MLP neurons of a small language model. Each row is named by its layer, matrix (down: output weights) and neuron, and shows model dimensions 0-159. Each number is 128 + 32 x the weight over its row's rms, rounded and kept within 0 to 255. Numbers have three digits each.
After each neuron's rows, "fires before" lists the tokens most often just after its 100 highest values on Wikipedia text that the model never trained on.

L5.down515:092138088127132066123153161136118159139157130104092138097133155164078123114105147153150132059162157175125126137080116151153088104214157190138131141115142119128164130164188109127158161106088136142121159158135080116137147086086085135139072127177110109122110102130179140123178140121172109218166096058093152090134081131180130098119117139094135117157129105118076177171115160093180121101115163093122154101152103142136108127113081110117121170067118121058158051144118162081186135186100164
fires before: "1", "2", "9", "y", "le", "ed"

L5.down69:161101137088112152161117189132084087151122129072100125095138152053095080088162150160153132112101121115095127132118102101145150097071167087121137101133137108203088105124121099079134158086099120146148091192111115166136126100104157110173084071149161150150145114074159188113169102143197118114103152121125088171201097172159122132177149176161088191158114154121152112131125119129058151126194129072166127114116133152106138089084118174102147181106162154129104153135168175101112090075117145
fires before: "ed", "is", "ia", "es", "ation", "er"

L5.down63:118147132150099156053191131071174150123128105123057181036108117094094118139111137198164112075151141146060142088150143188127136088121135143146150150125143161108156080135096074128178110129127166134123082154124121123074080200166124177130107166102175164139138120131137147141119135135083082079089158172110128134152107142132104089140136147102125136127083138140075164151137127097201145072109131164088146118084091157170139086147085098155093166142097128159123141173158138144128130120101210
fires before: "ter", "ed", "t", "he", "if", "e"

L5.down70:142055155139105123171115111104115134213147168084075101095089126149045168125144104130124091141103155108139146113102137148107136133101099142202184098101155106092217102201174114089102093076086105089146152138129139098172120124108154132102098123137104087079109166185157134136163131152152136115157094134102129103146172090066163130140144106117180127053110166133141141107093113106124090145144127139150135163169224138141165130093125131120091158117157119101127151162164127110074104171099188
fires before: "l", "r", "n", "p", "m", "ie"

L5.down479:111177062121140137134107105127129147152100121142162152099184104133164116112170125087115084105127187143139121113101178137106146140130144197147140157098160117118102118121135132115126148092111150109139076095119104085061139122194133141216163124150170091098117122149153139175105055123089116084082097129120123189117161111106112119123171132138162115144070113092139109087102127025169073116096123160208145100134119110125072082166162169201164143111154116158169134186167134070111131134162105
fires before: "t", "ct", "ant", "at", "e", "ts"

L5.down429:133111089156111148109157112131124150127145168146115097097134169172127125105160167086096089112150093129139084114099200166155128092100132214122091148134088163074154161143123144165153126131119172102139130176132158186145085124111144126075159153098185173134156083162141050145123154098118139063130123162125105129138101167119110095154143175178108108086094114123131094059156135052149076124134167128147103136101099130107209138134133160152123163116073121090149166117071184080155048094163148
fires before: "n", "s", "ing", "it", "er"

L5.down237:178122144118071099062153159084189177146189175142136094112119162134140155140113148152121149105142099105092130149143149100100123083100161131145175130110116117124088153114084120099164153086115079150112127138183113155162065137164167131087112131133184141131159089103158141140205148166149139137177095109124113085152211147069151123070098138145141143084084078125071141160132121143134079123197097108120104142122110132154061078150105165119123131088103106158194163082069101082166173138118129
fires before: "es", "ial", "ing", "al", "er", " –"

L5.down541:124090173114144132134091156118117119172160132165148079085137122116105136093141147068196061139089122145111037106126124107132160081117107133137107158139163123140087086123106144084191152087144150088139084131119126108120167158117084139188135119169239115146090158165077087144180084113117169135152193159172112152119117096103117126141126172190119136111123158137157116116117103212135110160181175104066100147138085103133122111158108144125190115127115094112145179111100129144056139106104139
fires before: "y", "e", "ies", "ity", "it", "ical"

L5.down35:121137131168119128134118049111138187127119080117079142054068172164061197079159092096130187173154103170129148118142113161139181153155117125150159106096158118133106120127125122116100118119110187150080121096032209132168140105116155088142130115117148123100139103054112124082101099113161197118143146102129126134121115148137082104155106136117172132127158189131182107160107119061129168134163135123074107174111132138137119092131069161126178082146149142129113131122165163135164141057154130
fires before: "==", "The", "I", "===", "A", "S"

L5.down504:129059130148088170112138122130099158141082110119114146144165159119117141160151182134077095148065119135090143148152170181133089086089102158127123193146164118105126077099144117090053174187104107146161054124171123201095142135154150104128126136147127182116193081123081144113149105133120080182125152156125092191055119193137140126125131065083106162130135133111130132172128140112118082141150114087125154108136092139075090176143168106161107173124102126115092119145123130106187169067158086
fires before: "il", "d", "ember", "ent", "ess", "t"

L5.down370:078143117097111124110081129149112119149190068113160101152091094121071125134097192064140128139180170127115090140127073109100129125165133074118106112168115116208119083090138121119114106142162091132135137099168140099117064166122114163147174145054158095157152166141161112161155089117173129173075111145150103089135133143185130114191149141131099167128166115127187166130155075127060165149171127085098143150108149133065114116165092099151098071131118136167118072108120207130112138175137156
fires before: "ed", "t", "ent", "ive", "ment", "v"

L5.down399:090121150103104137127152136171054122143175152083110129135138116169120097099095161157215182154181106097117133123045074084137154157154124079161131102119108101199141090120142110121109105147141143104089145086132131154162093148081107114098155164125084126140109109089126113167091164157115091172157184106149139098058133173169152157090094143133104121120114164123132149184141121082070151124186108121205148183121166178105116127099178168089097118174093124142089135149100150074131117077131164
fires before: "n", "s", "i", "m", "ot"

L5.down396:118131160126126023105095183220092094132141115113112178147125123143118091093151114123147140156101104104128131069148141122165110157126164093147119106184119138176165109143136082129157074148117163145146159145053093150109086105109110090141150069126118116146109068081135122136128187080227155107202157128088143093104174115157126135135175143137092131131149119134116148125145151101165127105216150165180106094129098164090088108065113121127141162187098116166173123097110145116154138097129124
fires before: "m", "s", "p", "ver", "b"

L5.down493:127119075198059085134135071127135114095134137171129118141159108098116081100128103114168104087103121167140119155099095186085109088128119122130141158095131092138167144110052097119148141117109098077155143110017138100136175130107165159180109187140151161169096121181176112066105142154093086149098074185106120155157139167145177141165110197126113103201115162119115136138155121083093165132082113157112125069101098170166141106132104152152146151146176161113113115155142128167103145165117154
fires before: "as", "ad", "a", "ack", "at"

L5.down93:054148130157142122122131084156122077118104179168154086161063160112136131125125160146146176103101135141032134103136109130189087127154124164114122153113152109113155140140117121081116155171135078142105127116130146153165144077169163110123118084193120161064153153082176150109178128113109148076165121120153130094153155095111171192119119138152186124097156082133100152131161123118088047095147091082160149042125086123182124122152071116148146172128121131181143171104132124122143044115104118
fires before: "ation", "t", "ated", "ar", "a", "at"

L5.down373:047122233149128152091082156108120107123169127181109184116115082124079119120119170161140132113156195134112165106125187098137134114103105079180162038125085149173140088147142121169120106110158105102122099126114116164173154153121093121080118127081102139167114150142154155109153180101137123166175130120125110092183119121137149114081179178152169101089118093143106125089090149146127135111138179149146097159107225167175098112121109089118097116131080116174073154115099099136086125134097128
fires before: "ed", "ing", "e", "es", "r"

L5.down149:117072068102105148177129108153203170130118088178138140062139103148108128152122103093110146097125141109120135100125154104129131101113108137138168150143138124141144151174151163119147169100135095177104109146123114113095152137114134159094183116122218115119093105112104159140130076067055099114119180118129101192135131147101108094048112143125081155137191095161102073102098093075146157093180190156131092183178134105081171124164166090162118112123138120122083176179181117119151137069166144
fires before: "y", "e", "er", "t", "ers", "in"

L5.down537:105156155077105173081122116100151102095155115203146145136132125165159137083113142094130127177087138154112157116145100166157168160144085126129100140139125063063155117107100118096028151142119085089154104121144149090112138132182150140112150118070127079072133133134125166164138102098114107237157133173158104173154185134087159114166160106105090087136118137076149089133214157179135156118167092129113196081149078122099144095143131123131110115103130139119110180126156059132127116128115154
fires before: "d", "her", "ember", "s"

L5.down293:114136073101105097126120118069112089109123155076123190070114147096161155158159130175099184076163190086150105114149100155098147111160189113142097135080129073154138140189155100091209173175114146131182119116061137157163094098140078108112141114102174134089122053128135191172121148159168147159161152112164111105121168043193131135156108088114128115151137170103140131124136069097106130158100127108104100142126086079126082083125116139155103107125113108121166098123148139157144131134183143
fires before: "==", "===", "I", "The", "S", "T"

L5.down380:126058109156127169223120108073152141106132117160072133076127121129162127128094100143139119126087159178010168097077131149114098113112098134108164143096090105115133099093129107124149147120139141133089146105161141105105136150157123125142122106106145112147113127156117192177171127122117173139086116166146131131132134135097131135056180163108181126136162151104162169085127091090124134142179103231107116138146072144148108107092114173088171070143165116104168157120135066130118157185196158
fires before: "c", "p", "n", "v", "ce"

L5.down128:067161124105175152154122185062166123162101119096085148109126082132151106148116127133126143129133092177148164135142198184166123129132186175134112110158099100089120120148125181105162109100134136123140110151128068116075163111090135121111081126122126110152122129090073133113099101150154160154185143151160089077113096221095127087116135120112157085094141187052103091130106153168153124079146115120177123105184160144131237173130120120095151180123167125142111062103120120078118120158115104
fires before: "h", "ant", ".", "9", "3", "2"

L5.down90:116131099044136144091124132160132129191128139098091116143083081070126114125091110113176141090166105106098130090151144173115119128153119098137102118106185162154130135075170111129129117153101130125147103063201156161154129219131113115140190066115113111101184120130087135137124153146119119152171132049139127154104143109061109093148085156126191162134123108154147129116153183079173134135152148097109169087142109107172136134165156108148197072160159091144118134090075165166120109099116212
fires before: "y", "om", "og", "ical", "ic", "ol"

L5.down271:100047117122081087127126086136065131112171102173157120095136118062159148144112105153191079159142169181101091107153093118118146160087180108149138159085141154143107103154122130106149161102106052104146155164123151111097118108107099151138180152106128100143085100181101121052110157090082161152127103113097094168172127154130107118099150143140119171161119141169142174153169123111118134143120112127166158130112134042165136166156122191105190103122126120176151196048065159149116156100144129
fires before: "ed", "ch", "ated", "c", "ay", "ce"

L5.down224:103135160107104079094129166156121095155118164141173093160097127169106114138089044115072143184067138102074105096077147119139135076131138121149180144134173135104127181144152125088158136088180125177082158097177116168142174058109107156118101188099111132177099130135151103090184097155102117089134146106123130133095106114151119098184189119149178128158115084194106089159130071108153131148127089145142158083177147103199167173094096154116151095127073172138143167122121146131135121115113100
fires before: "al", "gh", "d", "ish", "is"

L5.down406:188112152142103157109125119112123151109118099090101088108135084116136157193174152162076146131167127150156122099172093157128103093129126153103103128139132099092152100115131158121130091083107125162140131187168136129106119121092094154163086181090142187103156109143114124110161190143051077086057096161105130128105103111171088164137128095101140133142075092142186135113144164094176155234163201107117137119177068105068081127060169089114135151169157110112117136125108145154178155105131136
fires before: "il", "her", "n", "m", "he", "t"

L5.down376:165102136145133099152110123139159130138181094123104132118188096121140165125091120094096110068121132176159182127128100111141195128145148205167153140086152111145079104119139087141017168113093130183146125066141148094105086103097141117165132100099100117135142080094110145134147125066143120103131186066123089106107168111114105141190165102154035068161098141163126147106127127133140183112104195119208158155158174108087134104132153172139134133106158142081142082126139139148151149103136113
fires before: "ou", "s", "d", "le", "ov"

L5.down564:147159125149097166116171159113129173153053126169126112144103099160121105104083175138113160143134137131096104146120130124161171143137116107120095169139144136154104129123136117086099180127173130152156174141143127134109114175154118099186128233162116164093052114093166115067139159130075105148139108175160121085155139109140123165089126114135149118112135188129115009125163137054141180178075094096128120130163113085142165167086123106110096128071145157087095132117091072088115132177094165
fires before: "t", "as", "em", "at", "ac", "n"

L5.down495:086104170170179122091192144113088100189092165159119140125156131193106147110115157147150138135099112182106118104100092204158120087068148110104142112092081129134115104144139161123136158134208129089093161102117163156133204140106149068130125154138165071107142129116118143146181126164111054073119147116098105110138082167140144154135151116148093139095136142122165140121187110133117091113148088100161088143108119158110174086178097155155036168058095130116144116111099119070181138094128158
fires before: "ed", "ent", "ment", "y", "is"

L5.down616:165103142146149146146133151112122129146086130124130103080132121152043133091207060143119173113113124129100151114108103136143132081169170110103092140129136145147154160145140090150174150196091128152141141115140108158197111139153093106177157128159159108083135102152155121120135152058076069124063081189103115117075093134162154164121084131108097081164173154141124091134128090098110144182124142132155139133231108112110126170203110105181070140113119107145107125103129184099080108150071156
fires before: "d", "1", "t", "2", "v", "u"

L5.down415:141128102127136174144148148143113150089132103175110126106096147128149192107115141142103135129149166136118141145056157172154136117110179106165126103123155128151107114166125156133106114072165200072125078122108140109106181128088155125092138174137171128172128145134121137099209088087040192110119143124047115111132113145140102152073168112143085139095085086118132138137107097076158109105122152088175108161105166119117126092030135100059138096161121132134179109185164149170119116116139216
fires before: "e", "ber", "t", "ew", "er"

L5.down340:081208137099166128107167128086185159166144097120111083124113092111101105147151163143128119148061169139099146080118181106140134157130160135151143112143124107119129122158128124105123097128113031133089128099162112167085116162154116111100157059114163078086108120070167092064145142142051114200127163115092153167130151049174175138155100121091141116167147060158180118104087129166124101129120098138131140117106130145142149161147170209155099153119079181130101147116134112150132177141094102
fires before: "n", "ow", "ab", "t", "is", "u"

L5.down86:134107082132108085141140083127107104140113140132138109092176132129116107165086110080165125121055069142135148086163108151117067133118066146176174185159159154134190088127147138076141101109105155161144095111124087123053093153110140063143169177112072149167106104126105097118094141114112144104190138171119124096094139062116077108137188204159141126135127140095171084105182128093206136084113101170097116131151125148127163135134150141157155132143150141127149101186123108164163217129145128
fires before: "y", "p", "s", "d", " of", "ic"